Weights of a small GPT-style language model, trained from scratch on English Wikipedia.
Size: 9 layers, width 192, 6 heads of 32, MLP 512 SwiGLU, 7.13M parameters.
Architecture: RMSNorm before each block, rotary positions, untied embeddings.
Training: a variant of Adam for these matrices, 125M tokens, 3803 steps.
MLP neurons of a small language model. Each row is named by its layer, matrix (gate and up: input weights) and neuron, and shows model dimensions 32-159. Each number is 500 + 25 x the weight over its row's rms, rounded and kept within 0 to 999. Numbers have three digits each. A neuron's up and down rows have the sign that makes its largest values positive.
After each neuron's rows, "fires in" lists the words (lower case) most often at its 100 highest values on Wikipedia text that the model never trained on. A number after a token or word is its count.

L5.gate8:492480506507466483456433463474529514489515471520512517480500491474555522525534517441497474441517469482507476496475487499481458520477538545510492537489514503535502430473510499505522513491512473477509493503458474535516527483544505476506459490454511528484474517514521494521475483482497493528522444494505526471463488484532463507533480482458464480485497523483454503500476477477550488520495
L5.up8:477527512523455522487481477502504443481506486520533485457484493537545508471518492498520543524503533489466500512496510488486489503519526524554481495530501500518486505450442542557499528495508475512499528530512544501539497450520498517482524487495469523505475518477505520524523537472517513508467474509476489526479495451487458499504491483485506488514517511480511458582514497531480502472487
fires in: "be" 38, "was" 15, "been" 9, "also" 9, "were" 7, "is" 4

L3.gate475:522481460462512507513500479536510502536485486517516502552503513509490497507509541490483510500515484478445533503458506457558497532521493511484506529485529493481494482476514517454459501489478488543481517466513520501490549460507525504487519455481501491486498469505447504484505517517497499513463479520506492513453480536514519515546536511503496472491511470460523459500485500461483491480560
L3.up475:453490473500511522457559478517519468509494520480478497515526502497462484506474505512506507505499481536514510514451435456508523511495492480520518481487525484520495502497548506519483520495469485528477498506511474488506525491474472528494472489505497484486519426465476516489549511496527466460514485524544490508471504550481527558516529538539524469497513450428536472514485529497521511467523
fires in: "had" 48, "have" 13, "having" 10, "short" 4

L3.gate357:464501494524481465515523485500478538549500548494452494532491501468505517532510523511488470445461498526526541532489511480540527484518464544517498523491541497459522513505465475498501500530525480467430460494492503524507492496514496457480547515515503519515489476472506522527502514513520519521503473482463549477467506501538516500462507506473521474436536519494482489493530488482524429459505
L3.up357:482547477548513499482469502508480511511512510471466512515493463498503480515468510490515471528478536479498497483527512478488467469498462467512462485518461535481506518478514500526453471514517508488481509512505478498486500532528483466458504507550509486534524513440468489498557492498561512505523530461491533440521500488485521495459467519472525492486510474444509510506543489486482512465475
fires in: "a" 53, "the" 20, "it" 7, "to" 4

L5.gate311:516480483515478519535485476505508480488526525492501485522513488443486537510501530513480532473467476497433541559491505525553517491498488490544502502558514499474506491507487531479504528552508467532513481522502526579516514544534485492510549493499482484479528518505515455471533516513513505473540485524492462527517502475488503487516475476467487506503496506478500500483491449455492475516532
L5.up311:441518475470492527480538500523532478504501487529492544490502459493463478546480492511488505505510470497513479499559540507514490454495527521511516498472520487522521505524527479524492472539520476480451469512486525509486493481507488489477539507511494502547510498527429516511549466481548468450511516486532518476538519499531550484495445475505497504461509522487501486506518517491495483509480
fires in: "i" 48, "it" 6, "t" 6

L5.gate370:447508477505474509485489505460514508498539526511567510498476504513503526524504516496521506475502494515484488521494541550518512496473472499449515533499506527508510459487520500451504461528512518504480470501564516507499509508513498522464490521471468489498489498524493491489504495489470546535505453488517545469515513518531482487463472506541490517505479586538512488509515487476514519444492
L5.up370:478517488481477507505470521458517485449507518470545525507516516508511532539469527509536495511500530507507487542470512498492468504452487498458539507514482537490480496503502506453474473547501493493499490495529514505498486510488457492461503452498474489487552490440509487482514481481473526489513478474506533484518509481488489447487494512506474497520490512509507512516487477553470502490470
fires in: "at" 17, "in" 16, "after" 10, "a" 9, "for" 4

L3.gate467:506508463518486512522486490445488514523425518517531523526502494502536513531465497471482509455447493531502482479513546475510502507513458499502584487494528489492520516519526471506486478477512520510498496529510522488481485517509481533489577493530499493515559485491482499504555444510496508506534533501500485469519524522500495518431481497536491464472507496472473493481493509487519511475493
L3.up467:485517493489520504495498502474534448526503505515497553486503490487530524484516531498487510503486458491500552518476477492492491520491446484509513473535536497516508495521511469507525469477597516519506518516515529503489494454525548520488524495480551524528531495465482500437522465494467481529514514482478490484508523489531526483483444519512490484487500488528518484507483442488489540519490
fires in: "a" 48, "in" 19, "of" 10

L3.gate365:472477417484501504524486453486512498481503487477507487470504508507507492437474475496509547484470502486508459505477463508540514511503479512500517524518474535467519486476514492465531485493497475536480491520489514529519523467573523504468524522483498468462482488549497471451473502528485550531521502480507505509487521491510496511516460485481460470495500533498491466484433480482497454506533
L3.up365:470524480481498510498523482540492482436477490465495498483533486530515519462478460525490550509449501519519440516429477494479523514499494495478492517529464499503494504462530518472516513515494511503512477539463503481484493523511497500497510548524501476469490490537507496463559487492496508523519514454540536576516503514501487489523483515490467498507462519510479485505474494475450475529531
fires in: "a" 53, "can" 12, "is" 9, "was" 4

L3.gate184:506487505472503471527513514470510518492491511491485508504543487551538515489452464490483485490498437490467530503478507510491498468525447488511509459472482490534484509444487522474499505489522498482453470476515512497551456498514515528506511528538487542492468518482493495473528508534484512488554507477522527479510488511482512538481516459502493543492516520529504504530528484519486531487567
L3.up184:517492467513485489531492500518543508457497450484537523510503497497500513538489510479504532509493491514529525448477502514506517515514484480480537503497442527509488487527503528504534517507505530468495508503451503553483484533565528484509437483455501492498520465525487465510476516507510542519490511488506505458517528529484492454512480473494514499503488479546497474471496479530527510520493
fires in: "about" 33, "over" 25, "around" 10

L5.gate178:517506503500507465489525514499490464515523499499497555469445492525527531529519512498473468467540500460534485502440487480491481476484484487522499493549497500486524531553420484460447498485485472497506493459478468454510497451556501500488460536481533513488482499482451497478465489515557480522512450515469540468490495495524546540510487531459484517481469489494516480535503455465464466489520
L5.up178:502472466531557548555497510489499468451457505509492521504477450524497523497483509457460469482490490509518480537517528448504442482504463491466508484513479488496484556512537478527506489514475456512509506499523460490453504518500528510480484506524499470527500517511507528470489504517524526486520534498475501512481559498489509455520507525492455462464537478488496488517487490526490493502486
fires in: "of" 49, "the" 5, "for" 4, "it" 4, "0" 4

L3.gate94:501517504498521538482491438485508473504518530496458483524521529507457462485500510508505508479490497508485474461505472509496506500484478495492494486483501518443466498537527515439504511457515477510428508531494549548468504494547517527499449468546500466513508532505473513535523506521520517497504533507479502519477512543511489483473491481446519448470483514498469474520507498496488482474479
L3.up94:533505516507503514511508476508556442470529487499519500520512492514484529480496541524527502508506450529445494576474490515481516525505520460517487533478473512484507484494494502499548549523493495557510495520507563522490504499491506521527496501512490498488512463511529480478490511495476537497528535523556498530521480525534527477558544512501502475478501529529463513480463480505502473496489
fires in: "not" 25, "to" 19, "find" 6, "may" 6, "could" 5

L5.gate54:534484470485515518486453487415547541544492503491536525494487503500519525537480516475502511502555493476516537519473493516528496481491461537522523485526517505487510497523500504433453521426474466521494537526481461495529470465515543449474535542448509505472490509498497474492468506528508478492495508485437486467497496522500520513470464529460507498491477492485495459491503474487521493489519
L5.up54:535495496488527498461523511505525514506490525490485549452491488534490520550489543476525505498533521503511524523501476512505477486527488550500540460500504506522495516554505471522460510485475506470498509516472480469500467493483556463498504485494518517491476451471470536491473483486519475487471504472483519459463506486490469477470515512489530474487464462462519488531529565495504525477533
fires in: "0" 21, "1" 14, "2023" 12, "2022" 7, "2" 5, "2017" 4

L5.gate162:524504508481517569537464462525471511467510487492487498548520504463480514492512513476514529504526482497459504563490530498523510493500506547536439512517489440467459533494464506494502522475463513485500510517506511515483525502521510500455490511518467515505488479497471467449524475494476545514446508488507503480524515485490489516542500528493514524499524538532476498473515486409501482474515
L5.up162:509512454513533481536510477507522475521453497490512525476490497512470524507503501493483487501531502470543475472447478469490532507469495505493519527501480526455477500442497523520500512490445510513481519502496542532437497519488505496533496495538501484480459482528518536500524492546521459476462492495503464508484490513509469447469488500514487481459515497507510498550530503460466484483473
fires in: "the" 37, "to" 12, "leporello" 5, "della" 4

L3.gate349:501502437497499507502498482506505516571546501525533493518525474502491495524481483512511503472480534501480520496487525507546500499493463519478453502505520486478468491487485470491537491517506504479491519465490496523486506480482495481462537483515465529516467527515493535507477443514484558513498504470483539507515524490512519518474528457425496509468549509464479521488499499472525473492500
L3.up349:469484488495512458496515532530452500559506528483509523522521472511465498547488496532503509481470495556511485477467507496506457507475503518496433502489491495499444513470500486483492508514475534493514516492510519486479524516451477463474541516529514526490478544475517514489515450494465534513464527474501502497524533514504500489489523540460498485493526507475475520528505533466487465494456
fires in: "de" 54, "october" 8

L5.gate511:532482477486491516535503513484490540499537482503472511522489491512509531506523515478484484508559497475500503495462505475512491525524522567530510503546525518518503503519486550501485461478488510510482458475516478510483516438513488466471499494499483510507499552528514514494450555525490483481512449481446450505517486466487494531509479510459553467496522490526526502498498503504546490509535
L5.up511:468491509479542505505541508480476484521509505496520513510540447511463520464546473481496467490526518487524512473515501496492490544486507499498521504525490523561519474493556497467474506455506551514488512486571522490482507505511484470507491507485542492504485517532498516516499514496512524557477497494472508567509500493500492512464527457503471507524460532525500520556514543501494484492490
fires in: "1" 22, "0" 12, "2" 7, "ita" 5, "srb" 5, "alg" 5

L5.gate350:514493514493475502451475487485461495508514489508493528495498478466485450521478471541531482535472473506521513489539503533493507501550453545520556549528514455467502490507499483497468525422519477490471515544500506486461524543480506514497513516484475502508473496544533488490508470486518500485517489532548482513532501481514551510510545511475478506501516471493461501467520506533530490496510
L5.up350:531470502500448503477513514480493512475478459509493485487451506484464505535489516456509473475509540535538487478517503491481514499524499498477509510542501472487474521497506539542492498514465544486479500507490495502459459506493512515454570503509476517498486487528528481454469512475537475525532458504559485502480530493501509489480511520486523527519521506495521520489541496515472504475467
fires in: "called" 26, "or" 21, "are" 14, "known" 7, "word" 5, "these" 4

L3.gate48:497487536497522487535449550461490490559500511496529529494542491496519496500509539471496508493475498505538518523536491463493490461497490514543520518510512486525482492505496483493510520496480526525536477506533492530476513436484491528498478513480531512478540518472496510481508512497484503471493518513504554522491494523542477516471490538507451466440491510491514452509488519473467494459514
L3.up48:519491507502487497536516520501503487507499519539461516493559520452467494512461526530525491485510505505526505478529483495480529470485492478489531488519532463476527507544484476467476469492505539512508523503515475475432541527493509578474513489522540544498484503482456501476483472473488513512480490506501509512476488512470504557483480525526493565440522466462519499499477523495491532470502
fires in: "this" 16, "18" 15, "19" 12, "indianapolis" 6, "support" 5

L3.gate41:516533449485498533502534449460499500500517519522467511514459527479537527484488466483516494489477481485510469438548500463526488487528482477492548478536500490485483501464499480511483503502523536488491498472505463519486487499545498503497508519488526502553529476528447519517479517471501527474529453494520531509476509499529510476478480508458475510472523524523453509495510506491528504489454
L3.up41:529506494490437508487483460522497498503537504480472500497538481506454473479478465514527545493532518579485493500494485467484495480491462476475478543506547461496493464513492515469517480549514487464475482496492491487494519543487500455487486485528467536475489468521526488491516515525465482491550485501538492498489484500475463455534492536530441531561488504504491539481519506511489531538488
fires in: "a" 89, "its" 5

L5.gate140:494500509535444497480481466486536531513523475452531507506503498487505501527469485514466542506508530525504456474523495494495523523487460501482493499509525468456512513501471529503481486496466513488497567526477488477479504512491523483520570516481486437490496546551510545502530518495483528516473522554524491445497526522539523518482521524488517482509480495509500517485545508460489495492505
L5.up140:475514506475464496475476508499508510513511529463477473490461488534478497514507483433463507484489490545529460441511478498490495540495481517442515554491501540501540467501513492468512539539504490491498523483494454536523510485477564478486495505470502506483465463526486572532465524485476519474541508543489494527489503503505482489529483503501523510478485523497518552510522482484491494517500
fires in: "can" 19, "that" 13, "are" 12, "cancellata" 4, "to" 4, "be" 4

L5.gate221:505477508492486502496499465490553528508560482516487528533500515451581468499502490484490473509488478483492492519528536501475505492505481509562512473550522466473492519468472500458480463508475474466485510495499483495491488446513504505503517492463526524558506514492489516512470517481522498544498497478463493493516470519516552481517510497489491517498539491471473493488484506499522437491546
L5.up221:479513496493506500486489513483510469500532482490474467490491527481534470496484481447495455495446549499479480560520509465449468504534500499528529509530476486474484501452451525480479451497513443504513501486515530519500500495501511460484486460489531516495544501447513515513492492517530495516460483504503434477525451502479513456510512529500474501487548484500484501488510484511506471529544
fires in: "s" 34, "of" 14, "t" 11, "for" 10, "best" 5, "all" 4

L5.gate9:517518497497454483518456509487508530509539511510537488484469488513496511522499440489450512468531507470523482506503472501527510521553506516530521567519479527490533503530455497520482471482469488470504471463462482543492529501541538478482493477473486484503513507530545499500513499564491530550540459525506499472500517515488480481540481490505531495462525554518467504530529498457522467482510
L5.up9:532490505548475501478469493496500502503515529508549476503476520516510509523502442517452522500481485500505473516539442519514524515515509519492524521503485480513521516505493501498473466525536527462487505462496471530499517550506508516493531495470487501506482489556514487508531450530458530550493475505510445513526490488489489431504501500516500512493541475498466485539523472498505511496494
fires in: "was" 39, "is" 23, "mathbf" 5

L5.gate118:542500514495506492499505487467495540476520490489519509489484505533474505532507517506482517491459535500514471509527476531481475544521515476469482504520476488516471440497531521511537492424493520486494491492519503511527516529536492495514482460511491516522493480507520498512499460460474527548512531525546483485515486504520520508513510487580500512500479464516447542496543503514546528454478
L5.up118:507484482461476469523496494501481550500507509483527514482483540540453533525501514512473483460504475522522483518513507533503466539483525521460460546532462547503504525515505500498529543479456472482499506487443503490516504488508558508517500454488537482455473473488510509526475491523483501499492535476519488488529475493531512510473453500551498451485498522493497518531508467461492512478508
fires in: "to" 88

L3.gate483:485562512500444513476466441484502480521484474499500516498537404472501508463508518484466523472467515520517472465514481481493511540461511511509503511495489521461538498478480521476542473482543487465490519502496515507492491510479504478499497443503476517495497482557514554473480499503541536521563500508517480520487477495504455467522501495474500541506517490511494518521492464503529488459467
L3.up483:529505496488485489491489511501484506544477476464481565516551480526480500508507502568489535484496461521467460492470497510516488523477493476461510522528525476495502499492507495491547505470516546512516517536482499492456523480506483468482520504508481508506490468520491521498481508481532510497520518505520420484528519532538530479522486521507454555540467472510511519520503508527502479515518
fires in: "an" 40, "each" 6, "should" 5, "its" 4

L3.gate206:540500454515511526497483473520485526519503487496478514427483522495555477494468534569528480499463483491445479527510558511503489485485510456502498508506470489504486479468471498480441493561475489526494521482508500526516500481524523495508515505497484505523500477498469485452500508525508501496474500492506519493521513517508510530479523527484449506507529497517509508473451464499485473511484
L3.up206:495537481494471499476510477494490534467516528477511492492502458518490474503503489521516481487470544549528452479529487498503494513487500445503526508515476465540534490513466475500486484540514536482503521541539507524474530521527476493492545476489502497509490525512475447487528465516570503486486480459508502525520508520527484499467506532522501516527524555485522518492436486511490537513504
fires in: "no" 51, "for" 8, "vol" 4, "of" 4

L5.gate207:516541515505453479500495524440486485542537494549531547494527510502498498563484518487493488477526488499480516508519525539531474486516504472472518463504476503495516455531516534530458503485475522453487500518501516510497492508485506494484480539477509530508495529498493492473476494486529497538474498458496476476501512488493478502494471474476479500471454530484472522485533468431510514504496
L5.up207:547498488524523467496484534495516458507511497506512492492509499487524448464507504518457509498514531496503480480519487527494523446490475502454488502453465512510480465491494497479514503525502488504504445542454442504546552494525487443530481505463501519502519526535550480488509450479505476519491501472524500486499509458534439487481502481530489480492477497521490526492512507491532514526468
fires in: "to" 63, "with" 17, "and" 11

L3.gate360:546489502479503490476504502469527489505509524491545537485495505504467484512501461497494524502469504487521472531465525512495515498484446485500521504504479491482471512481480501488525564473498489566455510497480535487500506461528517563495531473489505563481506499510473501498462504507519528499551500502494511523505435483525512502525515487540505519456467488478488518527470443435505495523517
L3.up360:460490497554479492503482487504459484478524489514505522474479513524512501526480534467514507462522486562517459475511452452491499524520539495495483550505486505527506503508525470546496505537490537535465498545479498523496496511530493490466479498512538513494472498497510497499522475480507519534452483508534497524500483473488517501515516524521431519487504495515486499467477480504513476464465
fires in: "with" 17, "after" 15, "before" 12, "following" 6, "in" 6

L3.gate207:480489475463532523538554532512567479514500517542458500505530505498477560529506520481493490512551500488452457513481491463519534517543472466518485476530508492531496495450494466568493492493530505551495495496498519515516528495509483522504504519479485497540542506477512498527536489488503534484477476487499488518476488503548489554506492526476478492476490502496486448483516449495471520481509
L3.up207:455516477518460500506485495508505491485529529505511514558572472471548506506510493521533528522493459502517514493468490491492517519518486499499524501550491465545515474519517519460557477498519506483534483543511506478499499481559525526467537476522479495511509462473479502455481459456461521515528465494532500500547515501484499481528494503522512492502459501511486465503556483488487498500544
fires in: "have" 35, "had" 24, "has" 18, "having" 12, "make" 5, "makes" 4

L3.gate58:492505472522554461513537528477484553512496520551496534560476494495536537548485512514496476489512481478519549515491490531508500488459528470490551481514533509480528480524506489462484454528510465512474491499526466459494474466529519531454471518507494508516471512481475484479528491483504478488525464496483525489479512471528537546475506502476482496452534520458496475474526510498473532491501
L3.up58:491524492514473563530499505503535481514501520481503502504481490526518529515479472497486523552500495517516529453529513496530487535514492489502518446475499511452544485467492510523534483490493469470494516507468506493525492518548496471513495523463516499537478500487478544544543499497455506514494466448522469519506494491529526518520484521497488494543476496492479531519522485491514494517515
fires in: "is" 31, "was" 22, "in" 12, "on" 6, "tenure" 4

L3.gate418:527502436474501527529506492518541497512516491526518520523515504439517485477510495467506473458467546464500527501510496503522489481523516499513520528486484495468506477502504491486466514534548515511503458475538497520513527485496495444521516433472502531515496507490503526475514519491538488501487464507509515468477523517530517522478495521476489457470538545514527506485523471528507522499461
L3.up418:488507486458519522510504537520547468465477511522466529462496546484500506484512516503490480484494527485546522453555453508507509443485480455473542519475499514501503492511519501502464522534528532523506489482486486496521511555454489509503510464481535572512498483525516514497477523508462509447472489514518495485477517490514524524469503566500480515488506492488477512497460493507515528517443
fires in: "one" 56, "368th" 4

L3.gate162:483505452498537495495506501480529485506464500508512545546490507551533509478470475438504517501534479497478521481502478515494505488521537525539447486497477517490470453479525539516555475470504497523509475514540509505483518500512522513524534505499505521471492528562535516491468489521481511516555483483497534505474469503530508530482524468471507449484519526510498474494458457490535492470522
L3.up162:510489479522539554459519476496487479529505515472480515548482483549510484484479469526543505482495460491510512523512470499497519512469522508491510472504494510499484512524481542479493491506533506535476549497511523471458507504499485517494509515457558471523475501524482534537510447484515498497492479511499490458481476544489559509527498493530488519518491480467501550482510522535501487505511
fires in: "1" 16, "6" 16, "5" 12, "2" 12

L5.gate244:516519482487456548521502523492509496558509506532574502522501479476480485522460471442502493529511496539511523517516537541563468490464489543496516505463509517505471512500470519498481527480473472554486519525476489538496491483510508504478496491479489548471493525505523524512526540513513531527479558513502483502507502511505503513532533515486487502428516515492473515526543516506487492468545
L5.up244:515524477528458484463497504487530466489542483521477489466455506514484467493465492494521476508491489531549525466495520489498521501533560481471467527471512510467493451467523501529501469447550465441478477471532537469520507516524502511448519522537487511517548508529537496521522504501485495529530512536532515465517511495531549492505461497510486500496509488504449496463474485517525479503510
fires in: "to" 69, "could" 8, "known" 5

L5.gate108:452509507512474514532512500499485489494489503493513486500486552457458490508517498516499484518496505456497474478520453505521535494514498545513510523508500467484558463516459508528482563457533513550502525483483498559523523521486500502519451491495529486505518498481494469516480508477498510534474482522528532509496504487528504548514502537510523489471488516507473483496476481469523514464500
L5.up108:503509475508479476490493503495460520526504500497517491494485471416480437519518506476500536468498516509466516462512493534514515507533509540476453505541523488451470468485481516485521497476502495514497535477488516481477533505498526464494491474509508542480519545481515439520457508495490515481501512511515540499491542533518510517521508472493477521508499515480489505474506496493527508554500
fires in: "and" 31, "be" 11, "been" 10, "or" 8, "often" 6, "largely" 4

L5.gate395:551489471465435516538457500489483486537490482496521505483489530507469484509489504507525566486477485522462494556532477524509525470548463507498489527495514499515534482485469489497498499484485492521506515443458474513501457515551492480469547518502476498498526508531550465505497550488517539493523501514513465467517488508523493494485475482480495566513519504526475525509504468486489499571524
L5.up395:454494499537483481472544512518483478457472503507480495515496511468466482509500512485517536476497498462504496520446493508512571493487467481519525517514502535488486437489476525457480521509539511500476483508487472497496505504479467502510565555527503533499472535487506471517512500507506504486510477470512534529497494490520517503523485519449521516523509482515534441457527560479509559509492
fires in: "a" 22, "or" 14, "and" 11, "slightly" 6, "rather" 4

L3.gate420:470537434500493510480471470506490495464517486475499502510468521468516497507462496480493506484502533508506464489503493495455509465525492496454520519529467523445518464478491538537463500485490489510500470526472538501492482470518506504538479532476492482504549459456542475524520503491483514474508509483489508521509482483540491519469534456502499457473542473528477461518444467514550502522510
L3.up420:503500494501477494504530535503538469520462495488526456490484453518503484469495482504496499524475514491489528511491485532507487496496511473523438470451499463508476516490484457506481494541494521490502523475527488466517494526502468509500525495515530502509486517525441475539508454527490504498554522527500486476488488479508541514523529496489480522491521508516515512492476488503535472483464
fires in: "later" 43, "very" 13, "website" 10, "also" 6

L3.gate173:523492463537534498486520478484526497518480481468504523490553528478495528483502504504475515488498469535482546455486504486483542483486490539501543536477518513475476473457490497450552476503484487532512519535480527477488477449524517528504488512506495494474462556516463508544483466506515492486544516520487491476479484554517494521509495453468498552490542510492461462494477469502530536461474
L3.up173:485459448506481472490556526484506453542489541455485508525547505498470533484491520510506512500492434534509480453492528481507484500492477471478510470472507540490493512482491480494467527454521530524540486534491507485515512476533523512472517549484494457537498510503492512504552531470466498468510500482512506448508524504504541519485494514515551498465484553511503445493525546503486525464514
fires in: "december" 14, "october" 13, "july" 13, "january" 13, "november" 12, "september" 8

L5.gate436:519510514506506500570491496473489496531474510566489499510491507515501464567539520489532474523479520493487486502486522483533454525481539549522507522469504537500527523513490460484482469473528498539484516456471503525560478504498561465487490506471481509516482502506481509476512495492492514455538491513444482476507495479485519461497522515461510485465467478490472527507477500480473493499510
L5.up436:525492496519540482530518546475505508516556518545546522478515528492488502495496513429451500479499536523514503464516439484503483520521511480489536493497502491489510503480481505503544476499525499555481506471525504573499484506514482495522458539500505490527506489479495479539473517529510487492508513482508498476495507506470551540474495474487538489509487470515500513546480526519503526505512
fires in: "in" 56, "of" 22, "for" 7, "on" 5

L5.gate177:513488496472493517455408434510497531503564495495526489517511467523483496531503511474558520452501489479529454488500502529507485492507518481510502497512473512518494475435493530496520522499496466511512459508486545501503497514524523536459490527479508474460505472504515541487473521475544508545519482495481446533500497505521480479539465485524526470466510504526478499482538531491484488470537
L5.up177:479532511495497505554518482510519479536484495545434502526540480497506464459442469480481491515479504534497496533499552491460510506463531477499500517518509504527454502522490520521515498491524485482445517561507474524467513480485491482529511536478507536526456537516514525491528503486510495499498497492544506505456507506522491527500519505510513450472468511485480496482517495489502477478510
fires in: "to" 39, "and" 22, "not" 10, "may" 10, "cannot" 4

L3.gate129:490487513523487482582507491478496506497480507521513513551518499483525521526541497485510465479534516498511506476520537502523508546496502489485495512458576512498479527521487428475492500491471542504461491441504523529499506502536519454487517517508484491547492482521497519483518526516511547456536501492450485450472514486522518492482491491487504476471511485489490501486529465466489481505502
L3.up129:493529494542460501517512516511509478484530524538509495494525490509503485544500423496500503538497559465522483525521491502526493466513476488525457454517475536525470546510529488498460525506518459512469520452485516507499460491544480493460511501497501474518509459508489515520510523499530520449560476474499481522493513547454512498496488507533513484460499499498490520495528465515511494467538
fires in: "by" 26, "mf" 20, "for" 8, "with" 8, "in" 8, "kg" 7

L3.gate217:494510546508498500482533468472542500507530503498493520485486542494544500511498483479515499490479508522482478465515483500562544518542478456490485499461529482527470466471478478491484477509503471540503506466455519497539489508539489519501520489515457498492529489499462516477485527515467495529521517509443533497470491517511490469483477520499477500496493545530518516476518492517511511497533
L3.up217:460521502529500449467490483484530501490506503494507497436503505495511486498445484494514520483499537582506467520501471471533475500522549475512535525511508460485502496479502544486517451519516500509499489533533474517517486495473497495496504480501453521493506505498518451520506462521449485516493500529511495504507521506510493449528462517533518513519517501494536533493494534522518494493482
fires in: "in" 52, "l" 8

L5.gate476:490502508496509459503501474475542515532458513519472548452526495523499547521492476497508466457476494507483497510511479484499489490525522460477491461504531508490528531496489432498483486515476505467470476508521507496493477507463482495506498533518506515533524548448463501500451452484512468516500465474466543532480461456498493542456513495454474489440521472457546444500527507498523471470500
L5.up476:465502506485533480464484499511525520510501542501523496478522493510502507474493483494519462464506459537486489483492470503495500462503519434502518507487511514522466481508495510487505495519462496519495467510536490490503472474519512519542465511448542490469535488498478486502484532477463443508496486473511535506490523468491465473476500531483513472441503550440498476474470540469537543484509
fires in: "party" 19, "to" 15, "as" 8, "by" 7, "until" 5

L3.gate46:528522497541504497488494527482527503490483482459519536480499541513455509491513505444488540479524533516523453485549486496518524549518530449487522484525478498484484465487513508494537496475465519507482504524542498549469500502510538522529487465496528525506514471532441473498488525534497501468526476502492493532524516569471502515516522473522523481478528536505474485513506462437555478510480
L3.up46:436507516502488485496540493488483486537479521490462516514484528504535518487452481506502492464506517541498496499525477478485520532502489472487535485479512529496522523503494510496535523507458508495480481468509528492490486441463471519549493485546475511543496437490480493476497499552506473479474507469509542522474562481532480547470523493524519496480520528508519495481513526494563485507490
fires in: "under" 31, "january" 10, "december" 10, "act" 7, "october" 6, "july" 6

L5.gate121:511498484523507508529478484491502512455497490497525507483520489496498528509490485492485478504523522489491515462473523507538511513467488458535495575489533487522542484480477467456470513519498506548516460497493483479451519484536464467505499486468502467496512496487478447473511499522505485512494509513482510505489496480506528464458501536493449506471465482515495471505429505518483488486511
L5.up121:474517482516468472513504535465532493481507464501512499471476472517506510564513452523492481495522483513490520455490514501480469504480478497478495489496495524506487484527509463471428502454498507512518504502494498481473507504475474493513520513472459490511482485526470498481555518482493460508497474507443527471441490475494504524472548484507479498435478489480509495524497493515534545500493
fires in: "with" 37, "it" 26, "in" 4

L5.gate392:493521516515487529514500515527484509487515482525511451479460476501466513520478480493471547485512535519481494497502532457512528519517550585508517562496522494490498472505468480466545458495476500526520469459540513513497489501529488489508493507477478511496492521521592506522529534530523489480537468492492476494532470499507525519475493447468520472505485503529460495529472474498509525453512
L5.up392:495521507470468465505522533443452491490516504489494534469527530521510503494465517509503501535455495485517491496491460455457477518495460482509510532499469512491469502488519516521525482516518443500510530497535520550465468472485483529477498504470531526497471508495496512476451493527515508568489526525477490486516504571523526452482498476467499490519493520495506489488502470500500519490534
fires in: "on" 73, "at" 5

L3.gate75:506500490529503532550511554551538476523487497504504504540478482508505520462486543478485534510485517516506511534484482489491530510461497542519522516514541512474478537499542502455490520502489495503468500452482490501478476518500548498467500503529524468496485527465481503483485490531513508529512507490519480476492506525510519511531468530479515528500481489449479496514488509464462442453508
L3.up75:484468481498553513505565499493491484493527530487489497495471470465496529466476513486484534499492535480496490492483495465513535492517463499509515481531525481502459536498514494536497504512546507538455503512487494493445502490468495519490484553530521541476505517459526540511525515486500504480528519487541481529544456465518505502524486504472514532480431445493479496560500550501501494441510
fires in: "it" 77, "this" 21

L3.gate60:517507513491493495497526467436487521578518575534505497507488480478524469503489488505489470489515514502487518504529524473520471486511494498574501477467563478495523500491503471500513516499488541470439486528507505525502475477535503469479492483479497507542506502507494485522524451472498471536502464512484494507518499506540535555514498559470471483492491507493487495496537531454463451491467
L3.up60:533478489511450515534505517534485452510485522501529507492507485511531511501489496478502500521469482542498541493493514507512518502472513483553484503493510520492508486465496536442507452442546479542553512521478485486526456496529494457500506504523490508491479522508469515526465480519494487501518518509515484487465484540499524498492470448462528481527517474505487481501529521524519435533521
fires in: "can" 33, "would" 20, "to" 12, "cancellata" 6, "they" 4

L3.gate342:508507465495453501490477476502504500513497500481526514497503494491496487511531511495517544484507536474474503506491531512528486498469511537542460526496525452490490459519545525455488519499537449496471512514520551554483539473527510523451509466502514511475470496497530522433524502495515493497560478507498484486492490549504517513468474487478499511513478485477500517491462493504488458464511
L3.up342:482553482539504506461483457495491438500478508503499502499476468527461480495504514487528500492483513468496490501493494489500468468475498513496437545463474522517476483483495549458459520544506497463465479512488533476504516447501509516532521514540511471505523504480531545461526496481549501489513508499535478509482509519504492539514470532510514535489492488489467500516466521535483492477484
fires in: "they" 56, "to" 20, "i" 5